Weights of a small GPT-style language model, trained from scratch on English Wikipedia: 9 layers, vocabulary 8192.
MLP neurons of a small language model. Each row is named by its layer, matrix (up: input weights) and neuron, and shows model dimensions 0-159. Each number is 500 + 50 x the weight over its row's rms, rounded and kept within 0 to 999. Numbers have three digits each.
Before each neuron's rows, "fires on" lists the tokens most often at its 100 highest values on Wikipedia text that the model never trained on.

fires on: "'", "|", "ti", " the"
L5.up419:448466452461508522440522491516546499524528496507511472427559427438516414487465488473516538392490447562490474480389519570460610494494477412564417554500552506466506507443476556488554448438548506512457459475505462499489478435388416582517537498508513524488515518405553529526454506545525565499519498454441519504447480452580479581426455504416558533607500580464423481589583478446583546489533499523573555511512519582488553553547482457442494617459386471457572464471470511625489584442471475

fires on: "|", "′", " /", "$", " |"
L5.up601:463521442430552571473566590480446604494433658464406434466576607421495545421493532504474522450519486487430476535426458449468531500552525561482533552493531443485547453511469502521507478485607566479533606447482483495464558567498534525535490519492523402475528511561458402465445553473555538499520584427443471451434491507576481568452519545523424531504499427531517572584458525535473537514474442447460569450431500479528529507563520521475472393439519463493449553583552541607515500463532521

fires on: " a", " la", "-", " su", ","
L3.up287:545479458502521452450491472617571532525531531493535491504520513624530574464513483527483513476466529492531506583426523533461566556414470444494464424521508547482484529565522463487462487583524578494524461461507449424560476513468458508486515516529504491414458410404494511458529520546476487578511459485473501571492400447565451578573558627442448450494443472505509499628514450472548503510439378444509462467536567475452345496596499452518512399544458519532496499526464503500571595484543623

fires on: ":", "."
L5.up293:494550425532516476486525514587404493560479488456495538546578570518641548496577554588477533518520542544493475553575476621461455572511545512445466400401518496474438522450399410451552587455548548491483534453460509475493614511439478572542492475480374546462491491479562478435441499469508558496478533482524482567444389523509437600476592453378457492456499532504465497472540477507525544516482491505493517536501558414457445392459502459466484489543580486523534540488483473502480551451468567

fires on: "|", " |", "=", " Rat", " Source"
L3.up59:454495437493566540560574433531476473513432586495451548507463504420504481477559499470449652385492473514501562431483490570478494576503466517512485519544499522476457397475550521516487460511612533535450504498489451447461500486509455578510527544469524498471458516415571395479503573572532472500514525485488388619469458454517425438519535574472492503436557489534375539538538447399527538441577438530542522532573496520427453487458541581384444497532485507540478464566462470439489569496593548

fires on: "."
L3.up102:515458501511562492469517522592483586464567555494482572494466461490540574493567507544455535401421565491449610477496486497480522613472486497558469501488561483503533548490526499544530576587517557528512582545510445466579459484517483554494511592467400497499490506481586431472316434534475431495558562512502420535490456478521436509461481545434414419472482452458411564526631463547442492483462450541523475546543504536416427451411482580462468503534505453473505458605455491520482552458514482

fires on: " |", " =", "="
L3.up326:535424512500416474471561456499521594524572526475435574487454586608524427486516517536479463466527491480493477567396471560437539477455494613482538509551560468525440524498445456455526523573526578488423570503503418642461563477478443600495530435458527381481529494522552497485459427505619600563517496514467469411570434483511511528509475441496493459365526440478511523479499457475592533580476453503474545514488489501490395560525546551499440457512456514514526489430458481545452467558474563

fires on: "|", " Year", "  ", " Notes", " Length", " Votes"
L5.up488:524534488445529551490573416455527488432502514428397438513471518537570473451504448547497600485499526478478401497445441583453421442538530554486457449528477499533511435513483538491531539429491463524481568466575402553439552554553587452534526475473451530499509504477544455460472492468425556510585544490509462401490544495532519572496455570541493559506542418578508481618518562570500485420626492441538515549536519488483415512447569437560496559486409475344483469512547491569408460511455511

fires on: "\n", "."
L3.up53:485485486523441468598502511505542428474552436446431535538572463491466552439491479444506569569499523551509476565492463389611478459495557559532463465609497511497486558411581458418427440487438595538542475521522425555527595475529519469508466473582396545475499497502500450472479472519421496421476521555477457476426533447573484556529524507461485551572500569504534410563505585504432464467524494572514472649462567493456455507458550546464467452456499469513567525535513406560469589451416463

fires on: "18", " 18", "19", " 17", "17", " 16"
L5.up522:466437484424525506498500534496583521468575488387509491436435440558561558513510589474433512436482485549434508500418529448496522564416422465506525450432575457456522484502548540494514528472454537465506502516465495474486552594464532522465503494512429425489461615490604471452452546504459581513521476523482471569501533436543541487625493442498367421450563447454439546615561464444492536484481456489540482537621550440474610583535428561570533427495517438504575470479508554536479496543498503

fires on: "|", " |", " Source"
L3.up506:477506473468555510478547546551475466510513549498401561486483545546575425456534436560530588496433492510525461486490470547478545445485510542481366490527517505475477430514432566497523499517579564606381484484466437488462480580455426503558517458463483471505452563398517426472547595573461564467534521514516481445397489479546569458514499484438495602475481561532426484518526477383576505428633474531545480572491451440490542482489492591395442572448447531448459483533454532504443546469516580

fires on: "-", ".", ","
L5.up41:489500504557534524432609528546455505487559502510464547508506509570527553452515503603476575379518477513525618577536507516483528525458549417521494459533553488432455499526443484489504489570511564397541542498503415547465441518462452598517527518477524519516405550418572442515396546478520571459538487422479464516530396494603495531424510453427402511498531503514533464476470498384588525386553490491466553536509544421400463558551476522548459514446514583541550526511502588517522535504411461

fires on: "-", ",", " el", " she"
L5.up449:546542432482421491449531486445521502509536506565488430437491486448515610383491415535449551442460470496479470570413533525491546598445566420574447458522559508457482566524504443485481532490552533479554553485514458468506571487410461553482526571487474544495504503483486531483511513596462520434596524378478382559512471415561599547444486456550454587526539507403519485603524446475552479471554516463541504496521618427500411506562417526496456530494403548516530507511450578520512550523474472

fires on: "\n\n", ")", ",", " ("
L5.up177:576534544482496495523531497442451497512467480470478499512508513458525522545556647461429526473502515583513585488539395484521564543507572553444483405507522497457487459475534495448409530467471560404470526471454503409456426517395397551497541419461406457536503528539599477504487583551471520592536522479545472469409471481574452582503549443357523553478507501446525511502472435379543542464586482544490507540554481417477554472523546526540509473456519466554522500533455411570548557520406496

fires on: "M", " 3", "E", "|", "R"
L5.up344:480454428434606553536540484422573502448485487468440537550522493567511452474467577613494540499526491505503555454432528539493505460474561549390416486480561463507538413498334554519559562420509487523437533469493450512407464484454527434527545601441514543449436507510542491469474506489550460559487564452446543430460540466575494476544508604501518532436516517516423615625535513537452501424569442515549482482505461542536522566430514527501461472438496485500494505442592435503516475489515614

fires on: "."
L3.up359:504490645514509474472560520519496495462483514491463502498545484418570602519562523568486520440413528521482563459532494431515573570477468513551364444511489449455512473430542513508514613608476511512490613527502373543491543456481439607489510482503481465522472590429610497471449527469531510532540590432572498531485520454458520508479481504432485461548519499479393521467570534526592466470525493555448493602611485468437495426522417444599510512463528440451479437480453478473533479476482437

fires on: "\n\n", "\n", " when"
L3.up639:527486495517477441492623478470443461577590496496487480410548495510472492408483475447452479512536506551513444452446542528494552425524450475505518531597429497466524595488489468467446467495480613486421522515515420580448579443612532524553484501496493524456538523531540463506457615557489588478479597452432388469438485498521478590504497538548409546552533532476453491609505526485446447489568579495504509613535548529442470552458551509488530579487436531443474428445392527555489505464403511

fires on: " |", " Goals", " Year", " Party", " Name", " Athlete"
L5.up535:467516497435562553541458439486460406528447522476479518536569539490521460411555504489425674503501520541470516498553571601513499423486490481508442504497468496506506472551473573485527518511516558593483468477490456484472459550420527480428558504473526535459377519431506523527515539593492477525502459552490442535430384506522572459435486528379523534472518484485464475551522519465439489417610554462565436493513491425532565443461547487521441511415474523525490410624431534570473599457412564

fires on: "\n", ":", "|", " |"
L3.up90:454541489474446535500565540561544472459482577510432577498379585551494452490618555543499584485511500545530485503366473603438458473471543464473558552462496498476504450494492519497475537489607590613320516451524386614457552431441526541546518489486463471505519427452486420504501557549514507506536463578496404523517515453564455554492528525465479557488536457496523524501504537512548443458527489437463464596529508473424410497465487455508468540480435459488474547501474554536437530520422554

fires on: "B", "H", "He", "D", "Wh"
L3.up12:465489542515541509500538586456551496486651549480474549462432513540525484449492611486497496476467497473522558512515432469510616480545520512397459350454522517531533469538526468478568516485416534519543494487507465491477527474524426501454548426475546464521465523457610508450374484533432506476469568529500535540441504451518506468439473556491405546431546454480453511555617552392450540431563477472486536504461537469449575531499519488535511462403524536369593479549493570530592544483478591

fires on: " a", " in", " to", "si", " ha", "pp"
L5.up342:497501429507508458507529435582519513592458526553439586440549365484464586461444552575439519462565544475472492499524473569459566554504504503464365449514578535521518516497540425424489528518468553540406559513527480512575531471460524548454555489468532497484481539557508485372481490595460534443581536479384509537384366475523478538535624495475458461456541513494449464504505460452433515449571466516507542468496558529496491474545556526474580427490605507466475480544434553504511497527419534

fires on: "-", " m"
L3.up397:500511512519620512521577536582455530461497583469516481516472484499573554447625534499480573489473475488541566585488481472453553485453494498466486430489468466497433459505502539520470510564629511490471545455489390406523504531455467522551551539499541525433471511395414463475482489510582473530472448475521489542471507487619470500517580427371441494417506437510557509538453421399605496429526462447492495519488574400518467504548515506573435554473450552480480498503447558461592522398477590

fires on: "."
L3.up98:529429577490502486397475451617533573489465487475471593522527479478593544448527489583425554452478549517517515498494517431492491564489464443536358493522536469507508561486501584533504602583507501526519519570525384526532509523460468638428505542473424541502505496473598438483344434475549464509581584434495495561474474487509465550479457477448427461491504500468441480530472393558627516482539412525497532548552537524422498547496499508549455516475495540494538434446486432459532447503501492

fires on: "=", "Track", "c"
L5.up48:501496565469443547497544482482577485351473613482416533388494563440486507510533561513480542450439477577506513561483511575432516509498482462480452478535485466443515477499468544576513527530548564572413508525478400545470528570519420573446556482438518434530443410443525498461456528541443423535592515430580472518476547513464446471528484545470526510431553461378481486443479471456520521479537506474592576544525496397457414500487613512496520433532454467475456475589553496537485423482577575

fires on: "\n", ",", " life"
L3.up570:495573400474431475508509492472490436574497458489529440470605506467403537429491497429477500473580580484487448530455517551515557502498522435528442520625556500497533552485508530545452506485561586527534503469446364484486557510492451548535515536466514537462502493479484524517510495469474486429518439490516375446455506510524449566532517572548517482549537523371495490580439432433558542503500387430574473578533585519449431527498566494563475446546343533464523515562425441509590511461569492

fires on: "\n\n", " (", "pl"
L5.up444:415512519503539496465516483603512469546510467493409507446472537442559575494505578508451411482414478483471584559485484519442444470502507506458474552469458419494523460559474486487571613505590539526412496457505386469576534539540432579464542510514509461549420425548554526414508489565455545604533558569505537494527495431603474427548446470496546488461475569542514498449475491530473599483562485561443505591517498543528440494509526506510499531400489409384550484478407602452461523571535508

fires on: " were", " of", " 1", " in", " km", " b"
L3.up72:450538464513541536525535567484555563487435487537523497527521520492602463478525563415455531505443511552508481538494469536481510436490467571401518419477540514517421382484436519537504504471481553450480501493469546547544477504421506481489512455466426422549517509464521467514482452548484538542457419492499513660448509426524575464567597474352477502405473487537480461478513502472492595414423551512532494547514490421512481513524578516448533414342582565512458492532435547585469516468598581

fires on: "|", " |"
L3.up529:489566522458494552507522434472555482437572608474445552487489456532506489507542512607500569412510470598535480497384447599530498532488525491496440437514489524457411458443398481469482500505526538518380508485476518558425520398486564484518502501477442428480518532482592517429493578524553473504476528546441492491407542501520433523627495525514540450585513544469413532564435565451520540442573518481511497512558480501397563446536521424539457478423460476558452498417556483546382515584490536

fires on: " |", " (", ",", "/", " \""
L3.up155:522486501323599514492523468490479561493500518466522554438592495581646592571467527546557529384513482502470536418447473488542505482443452575499535456460537458482494499474444569519486473546491532488572502472505447523476497490379485486494503461511423503484516515407629493473447464505515551585517460422470575431505475464561570513518435536483515432414497455466460586600441522531545540553492398478468512536565567428542520508529565507614448470449441464480450470535500520506533480464542516

fires on: "  ", ":", " |", " \""
L3.up467:508527528477477493509487512541479480479434592518422534483413576525510447476569598477516542503547469502554435520408443607449497562487533507505420538462601479477480465445534475480433528565560559637372545466505414479462500534481486490566513519506454452524526516557505415497481573587431491550557495466479376509469489455533543543538501434529566565509556487545451517540493363540497472517587514464513500554536546438513451406520513467445468473543436556472426598499457432503455414571522439

fires on: ",", " After", " is", " while", " after", " was"
L3.up419:506447581500517506446585425555560568480595506495481440433520494511532605513545489385411474511486503525473584495471522593560489513459566458504530475492512505513437540518475419452454577529458552449501479523531566514522461415576497469383458385512340447524498546515479489445439458532425529519513496552456399481512465470480502611522539636496477467557518434550538484565529409510445524576500514538515491543551586542534513521506474532511458466472532515517390476501417537532549559476524433

fires on: "=", "S", "\n\n"
L5.up171:457489611549525521498500525559599517476618589464451518428533462437531479463488490526431452517388513525453508526477528461427561491475507506383468393494492469484532452467427425481552623584511538513435568496530422469522539465579456641454508441498542489459471449525522429401465511495538588432503571451443474507491554464469485495418557595483468396504496461520482546548556507540403532411523511472488527545529519431495497531459541477523531541438518399440500493466437499544471509538526562

fires on: "\n\n", " who", "sc", "eg", "-"
L5.up158:469438573478500504415545459575555498526572482381498486415469543536510530505531473516526444514448527515452541485522456479457463494521475487477560486481459514479489509545472496489531541465478600530597468533484482532532572556511481570488509433505531449526435508462488428400428531676489488411537496578492497527458554433533420558486519463498451499492479438501571466595485574426435556497503429533525516544439562446573500541511488499496549566443485376457504497526424660508483636394493500

fires on: "|", "\n"
L3.up507:464528469426525473531483445576491513530433482502435596546499580544506471471548494462487487406505502485510405537379419636521571467444502517420469504547565511522486433514479571377356496500499545583356500452495314576462493477496474441575536508513494555554541587555441441520495531552536556492455450544437415457487458476596526511520481498483476553570498472532473523536478503530532483475571494478514493515502521511491507531492602466453478522471500577489491535452474431529526461522475448

fires on: " the", "min", " Pi"
L5.up630:542443460465549464425566396488465545553505545463527463465441521664560562423482559619453443412549437505478504469526505494396546469433484530586490447483614447494449549503433433495527514536521482490493554538473486528531476578470449521508501563457490477470486551549486500503511443529514526465534450542512580510458491453615543490566471418544577477485406557429505559520430446503535637507458486412506537525489470533490526499550534570475532466448489429457550536468462465456638465540533541

fires on: ",", "-", " \"", " that", " the"
L5.up197:465492513462504490520534556493516548439531513443486483453493640476444584462490532564495459415371403541489622530423481480565536538496492524551381472465507501499507518478470407464478515522528601424556529487446488503532476475424544489535508477520460444561458567458586462448510397538481493562555453522512538463529515418538523568546527498536492535577390526463528544534506568488553577506495446483489535551476489452408440517539380440540517480519359413506554566447482438518504567513541444

fires on: "-", "–", ".", " C", ":"
L3.up392:455436425454563556491449375494601504504557518520555483428510520562449486536430565501511497507548593525457498483331480597495491418503461535450583490487486505442532553466530451551516548422587562381465520465520490580513547494518459441486469529477578450478564445472488513483466510524553550492465528591496554479506521409512534555556534439533559445562539484504554578549424430459496490496476471520521539508514627499479513563482478569517531464477470391504411490572586590478474530470570513

fires on: ")", "N", " =", ","
L3.up40:484491594450458511522615555502498538473427481430499528516497449510532524537488608521447495470442535534475507496495345502540564482485444530455497379532496506461542437557542535527480442526532546504489551506514421542507475431495507524464532450495521359512544494473612502517488527549519551566448569558526512519437478470416455584504508590426527563414570494430431468526548478433546480518567431570520515502581508402491608452541530548522493441410542470504474401556454504488606448521535442

fires on: " |", "|", " of", " on"
L5.up240:453470395436543529547551548373506454557460479393440590473553554414550456490475483531509585441421480554474453469446458567517487481483576514475403524541499502475384485526503527474437502548558555571450482509430549546474489494353558437521500477491462510515490580464608464393557549552547464519565459433470497471355533458469505488508568448517523556509508553537458542575542427401528551505523486480499509536553560446523465472493510532481510503472492560550491525523460520562416529519564566

fires on: ",", "|", " the"
L5.up332:456491447386464526518514533489546461545496504407594493521522545475455537458497451474539469360416460492449517489380473593591507527497428541502459531518454538504504515472487546480466511417536617392520487496455435517475518508504440474530507485522598526551553562422549549497488433491513575519501446498457476380421553461540456565539492548530497545504481490524495422602495515478572542480514492380495510552447592557466493525482471530542499498502385497384513465493427469560523503407607549

fires on: "|", "\n", " |"
L3.up423:507441446396602498493432513499475478510512451500504550505591525575526482509506414456527534392456500555513519406419442585532501518459501581539486453489464514524509478516451547532461471482523566471499486467444492475454442550446494454557490442461431468473468613425490510517495467554526479591492486449519514382443481506559565587501538609478462473565424536489430514513455517563576580487440489508484485501583519603414586460476567622481452528471403513476423523505594450512485605444533519

fires on: ")"
L5.up624:476505473379528471538503573431569578544567557543434556456495529602508511449511579566487459466459580490413486505507430500549609477495462524458587499479567470511507450647435530459514428480548567499558519489592514559476425428534461483537521434474527409481458589391486470508484546500566535591433568548446457405514459500447552459497574515455533452450547433449425528429544502553554520531400425537531546525489501506519539521507514531509478469459480456482519443535529531500564592538516479

fires on: "R", " to", " 3", " h", "Th", " 4"
L5.up99:480491427504543465490525485465530558538496540467482459454474443563507466478450565550462487564543524520539529420408542573498600487524486460486440487499616513441504430475452392486486474419591573480488530469537493528524525528479493482468477536508510495491512493501448475540490482499590495526466623471367507558452539398572554617565478509404451548560448486484426633503519557482497520387568440560560526541576534401547529554483524432486473441444517510541577416537531500576514480503490590

fires on: " =", ")", " Website", " County", " www"
L3.up3:448470433428488464480442620517435448533530436482485509525490496570570563473560590469486566482408543506521527508549477477489544566481480532457505502485583433531529502560484455487610511559599509547516553514507560533462429531519450519459522461483448460444486473464556503542483488543529490564469494532511498518629390513443455476556512484510519482416576370445356571463538494523555611505522440534557495539543435468427430490485543530545451352526513443574487523500466433469524556557446534

fires on: "\"", " 1", "E", "W", " /", " It"
L5.up134:459571555500458583522616484467513481473401523521413553572487496515518447439594565513524571523496454511517498586564467466468480454406501445489473491505562452495511447484563502510487517540503479556443507487509426532444491481444562459499531403502423477567523506530549462429553563502503553524586519417489499411470481397470523545503446416426523530486580455562489542550528452492525490463591495470424534613523433330551541455553565517493437460434518589428564546581545484522488470513505450

fires on: " 116", " 1", " 120", "\n", " /", " in"
L3.up296:494547438546460515473590533575454513463450547507509522521521496556510569451578438495426627507441527498496456591479524466417523514362533416419530459526533446489469438518468570466541523517529534567469487519507496543429504466447537532500521520488343363482451524508441483569552479437525502540545492534485434557517455407595567522544559472428519461466532491498495434574480448475520495385534511425491464566563478394465485431524529532474409548466481561570553528534485521560483510554566535

fires on: " is", " =", " Website", " www", " was"
L3.up39:467456503444564484470476549536480502549422499540437544488527465641585530439562551421491478550464515444519498557491491438414479522531501485450561460445556430542483481535504495514456479565635516495541477535534449394448394586450432527453527516474505578441512455397479479549486457575454561597482609526414495501553403497549487526505572533466467481445550404518524509507580405547510522564477478454529496526556550599513397536455551583497482490481467469492478489570420509455536517481446498

fires on: "\n\n", "′", " (", "/"
L3.up60:480413493516533510410525468514492455455485509541419424520546496569582641551566493517559479512467500529556538537466499434527470455492498484491469509478498473483484460475504435482514474545565549516524514491503463493452494558449418523556525414502497404458435540368485517530451490587475514667508451469558561485469442497508565507542454432465537511453526464541515502487484530486568623605518478570478495565646546477536513438590498493475446470430501400463501488461388459532497620457429527

fires on: " (", ",", " the", "^", " 18"
L3.up609:478549508521566518535557608487510520492453483423564448519482461496555540539456535477447523455542415527495493490544460520494514496482380474512497536518449475471494473529517541500562477484514555546518480505451418599523524633371512578445508487485432424533470577486578467516543561523490502477551388416541521518494514436514597516513503425474528562392488525448453472520449418367584529482481507529502543566504519401598454466568484499516518498438470431539466524545448573489597472535637445

fires on: "  ", " |", " Notes", "|"
L3.up309:533502397413553524521565486496526468534423474492469476523514583569622428449493388462498550396528496456522460563439436590519501487517508555512525504495515482500507463527475519480368464545517523525451521449523444608446471553510562443602536489477530537496537544514464420558433500558540584448512496497443432458476460490524462511556513480505478500442502462492518560647446516478441473538458480420569493517491552597476436570428581571458424490546511553463419611491496515567417509453451498

fires on: " |", " /", " Goals", "\n", "|"
L3.up638:435421450452551497423554552579464470564558478546508506469601504534557606486462480458547554383464598556430479413451474451481486553488454561407476530547522490508521545605457529500536493453539589607505549495517510543445452545504554529494511496480456511473477611461538434582480454512541583547447546520484462410429408478489554506415557482523549427514514385513474455608505499542582544550451495466518434534527510522525543527462502504516528493557450532479390544503432486480451571509438471

fires on: ",", ":", "\n\n"
L3.up553:452397600531491487446610453544424497535571587479501444442482451533561589497549571469412569426477432486447631544458485547501507509539517445435555483480470504479481488595526426465516481538580636446530550485520533416503458468531475463459499442500508416483492462500553455563478597584486534540468555528525454547544406504495457553522522555513488444445536412469501476499487518465504502499499490532512517574494540499372466434584543504542409519507491450524430489547437507515556582449553587

fires on: " as", ":", "-"
L5.up95:475422567516514520536607494461468485448477516440472516543552568533610515481630553555476513501482498531539472549458477583514573601494512510491492409437428510450437513454541437469427509610512550479492518455471470441502553509450488487488533548489512511465523565453460463411463557548519531548488557501417569482438520475555424491559604496356474426503493386516537476484470433501511489500484390519431507565513540501503519397543540584514462493557479432541406613509560471488527497505403535

fires on: "-", ".", "|", "\n\n", "ti", "gu"
L5.up129:412449423404536566450533598457552456526555566509534527467550519591505529486537576563540500444471528476412545540374395546522542474524419581511469573472479524477479513448437533472553505437592520493506563478529373503490474459426438504523496433449546501567514562466527467462496514533539611455466523581448554489428512523514496489488506440475528537448416502479466482497544500487552528433473497502522503550538501570461518534444507567553594623450493401400409526574548485480508545424497484

fires on: " in", " from", " of", ":", " on"
L5.up306:473578559519567529476523508613434490523424501492464471507446568545603602464552521560454622531521551512472497526559499529402464571514555489430481458521578464497451450486529470478507531578498531596507545508476508470499485590499509512455526508471432457558491436500520475467438480498459483452553517537518521560522538430522454520574567443489496434395502483512495525441416499504464549446543414481441491581497457481463399477456439495548503457472449506560517627553409606557429601558434603

fires on: " =", ",", " was", " is", " the", " |"
L5.up437:474452555384535502410506486515593532497531503492573542505528476595595514465449560471439491331511440495486539581389458448481525584466443534575477488496522436466469463510458448488514475488522566510518480515498494527495456514458446518513508524459532439476526462510494489557440514613559599527453548538378485440522474469491490525562521604507440432541506532464468503460499501516624523531427506407545491531422428550403522526495607609518465500504508501474421433471431417492535448477546477

fires on: "″", "°", "\n\n", "|", "\n"
L3.up246:544518523528501509492584539556490484461505497479449566482534475547538486434547426503532625439313542485530499467477504502461426522464502524434501468519456507544497416547531576537545409522496573572384467455498492453453499497466468537523535572487449482499479448392511464506514507523446493498533553415537433523460509525506480506516531639366572513437487494525460403513530457487573432489527433579495469549574484485426537537474540553399465566472471557472539431577523603539451560510562541

fires on: "="
L5.up455:466439449460524519492567516618465500497470578496438514433505611464525549526539577492488554454392445532517421530424489547466509528486544530477536470441511486454458464491466493427513550633575587478490586456488459563457676523548541594476490519490502410469528502486428435408470554563507524523588553382453504458504477552511484546479482589555476499477449451503465541478515473515497499498504466442479606526475492451552493509542553559499434447436454476509479575516545447582549506505578590

fires on: "N", ".", "ly"
L5.up598:488417534525443562380536419504476511448540597472453538461548590598517577518546549473450555489507567534462553515464521489545436468453513376471509415533561490502523518555478520464459567544504478414471519527522446542508505516554464532512521466427537442482489530425552508502355518552464512521524567543511414478532493433443511525447480550483446487489456450468561610500583451417499471428452469462527509572505605484492505454461544617559524545448506458489590498516442634543437544514567527

fires on: " (", "-", ")"
L5.up358:460471510538549453431494456539564474532625473468454575468522454518593500500622650497463456499459466457499432495429543552496511449488485477496475541457429467462520497582543509458575494467478551549557533477479529530514523493475467518498508468532513479499398429409498450488471555611421539477514462533449509522501505458553497494527492469532466522467579512533457604615512497442623553466488409521553538550493600487488431586582570512483490531437493411537446418453444639502478566528465522

fires on: "-"
L3.up587:537471519492537546485487374497528591453628498487465551435512535451523550467562467598500458426466437454447487537489530479512653515442469532635420535531529437506507535507425474360440526564537533397487577498486401556506517518489510491493538504492513533532362528482560457422392576493477589529600534472506502453541444487487535513493484514515463565498443487478485546462540558488480463487571478532516486510472490482417474525547404611519419510514445495475456550493510558497538482465471449

fires on: "18", "born", "19", "17", " born", "15"
L3.up550:517464478510526484512544490410502503477528434458509497436497444520602591502519561504490533417461527581436497456498476427490560503314464566432541421544605450491481594609528546451524505569505515497517538529516470555431496510477511566477516442464392487468506587510666494458480495492539573556511470458501402482471445475469508542498478512434510424495483415459382566536602519509418454507538503514504511510631467453487542528439511540530552483483503533473469510513532516530590551514451482

fires on: ":", "|"
L3.up424:456479578507424552528560468505520530444440461486504542527431578506509443475603620499527479461417460559491451449411450612473513569486463540505493536494474497468425442430548553418459622448560577495353539505483490472460476453576452416521523500497469515509507439536532397392507549557476530525562463530591448498475537467475498519575524603471505547497476488543442536493538467498511473469562464543518570591572423456456533452528478531502454538526498488499380569585537459458542493503478454

fires on: ")", "%", "}", "\n", "."
L3.up108:482539548499583498477487581584490515487569543523498549497424470569562526521581578466485532440442595509519536473540445575461519453533559543467482472495593430551446434610487481492494493499529510598475471542516550468474417460414486551429527490493362445516475501445457496551393458566450546534489519509574363507540393504555533476442510546346417534444491466531473450520493488564499536464455503485498439573434536533499477487516556500454403436509543501483548504557478513519578543447446543

fires on: "\n\n", " =", " is"
L3.up123:485477446417561474468562503536478494485476507548371562444515429533535556539503619486430462492504586463511513499463415440470453455513483573432606430456520446516543440604538448555547478507612500467430540494530461457474426482468465602458569464510519533435538465421519497516489497588458505586463555512552480537502433476524428524532501507409503487425554459466544444510498451434591553518498440527527546533548504546444420514602603534494511462411552476439530414503419479551545538547492523

fires on: " from", " between", " than", " due", " born"
L3.up540:457493537499488524448508514569476503488581522511438476471524527474542578517592513551453514385540423577537474490434461510464452562451550519510543509555595499468410574564511473514561530600445547468506498524510513491495515587457546592475482509484481381494505472508592446547516437520508472489489435547493410566539457487483451546504486497390545400519555492469460514526463484488460586572532412466514457542524490517476344471501539461423481497583515505543419548367415586563501592502485572

fires on: " the", " \"", " every", " un", "\n\n"
L3.up179:499432422478481490435514522535499507554606530519435533498617542585606613417470419557547459432429518520525526568391458472480497509525477463589393526498521499496539433468430415462524551543492522547495536497488461497478474543411467577510493409513532555502502568465464487476464473621531479479525463462471521517487471378601547522566467448386433497499463571499495474625505488462533481507476519505549492550455534574422457590571530544456491523464429491478509496496446467528449564423502479

fires on: ",", " 18", " August", " March", " September", " 15"
L5.up542:483473531515475456429555496471517520406584485421465502477623477497426573498482521519471497431505482579517553488431417449455471508512457343464515494580515447484513471497441511513539471506540597403493594536495464527485414553532556546493499474525397327470459486539561441487496550517508563517496509498520500524466533398524479607463497558540475497581495512517576506535462518419551548413463441531517520558527538411463446548554449490478538561490519503491537467435526609610493573518543475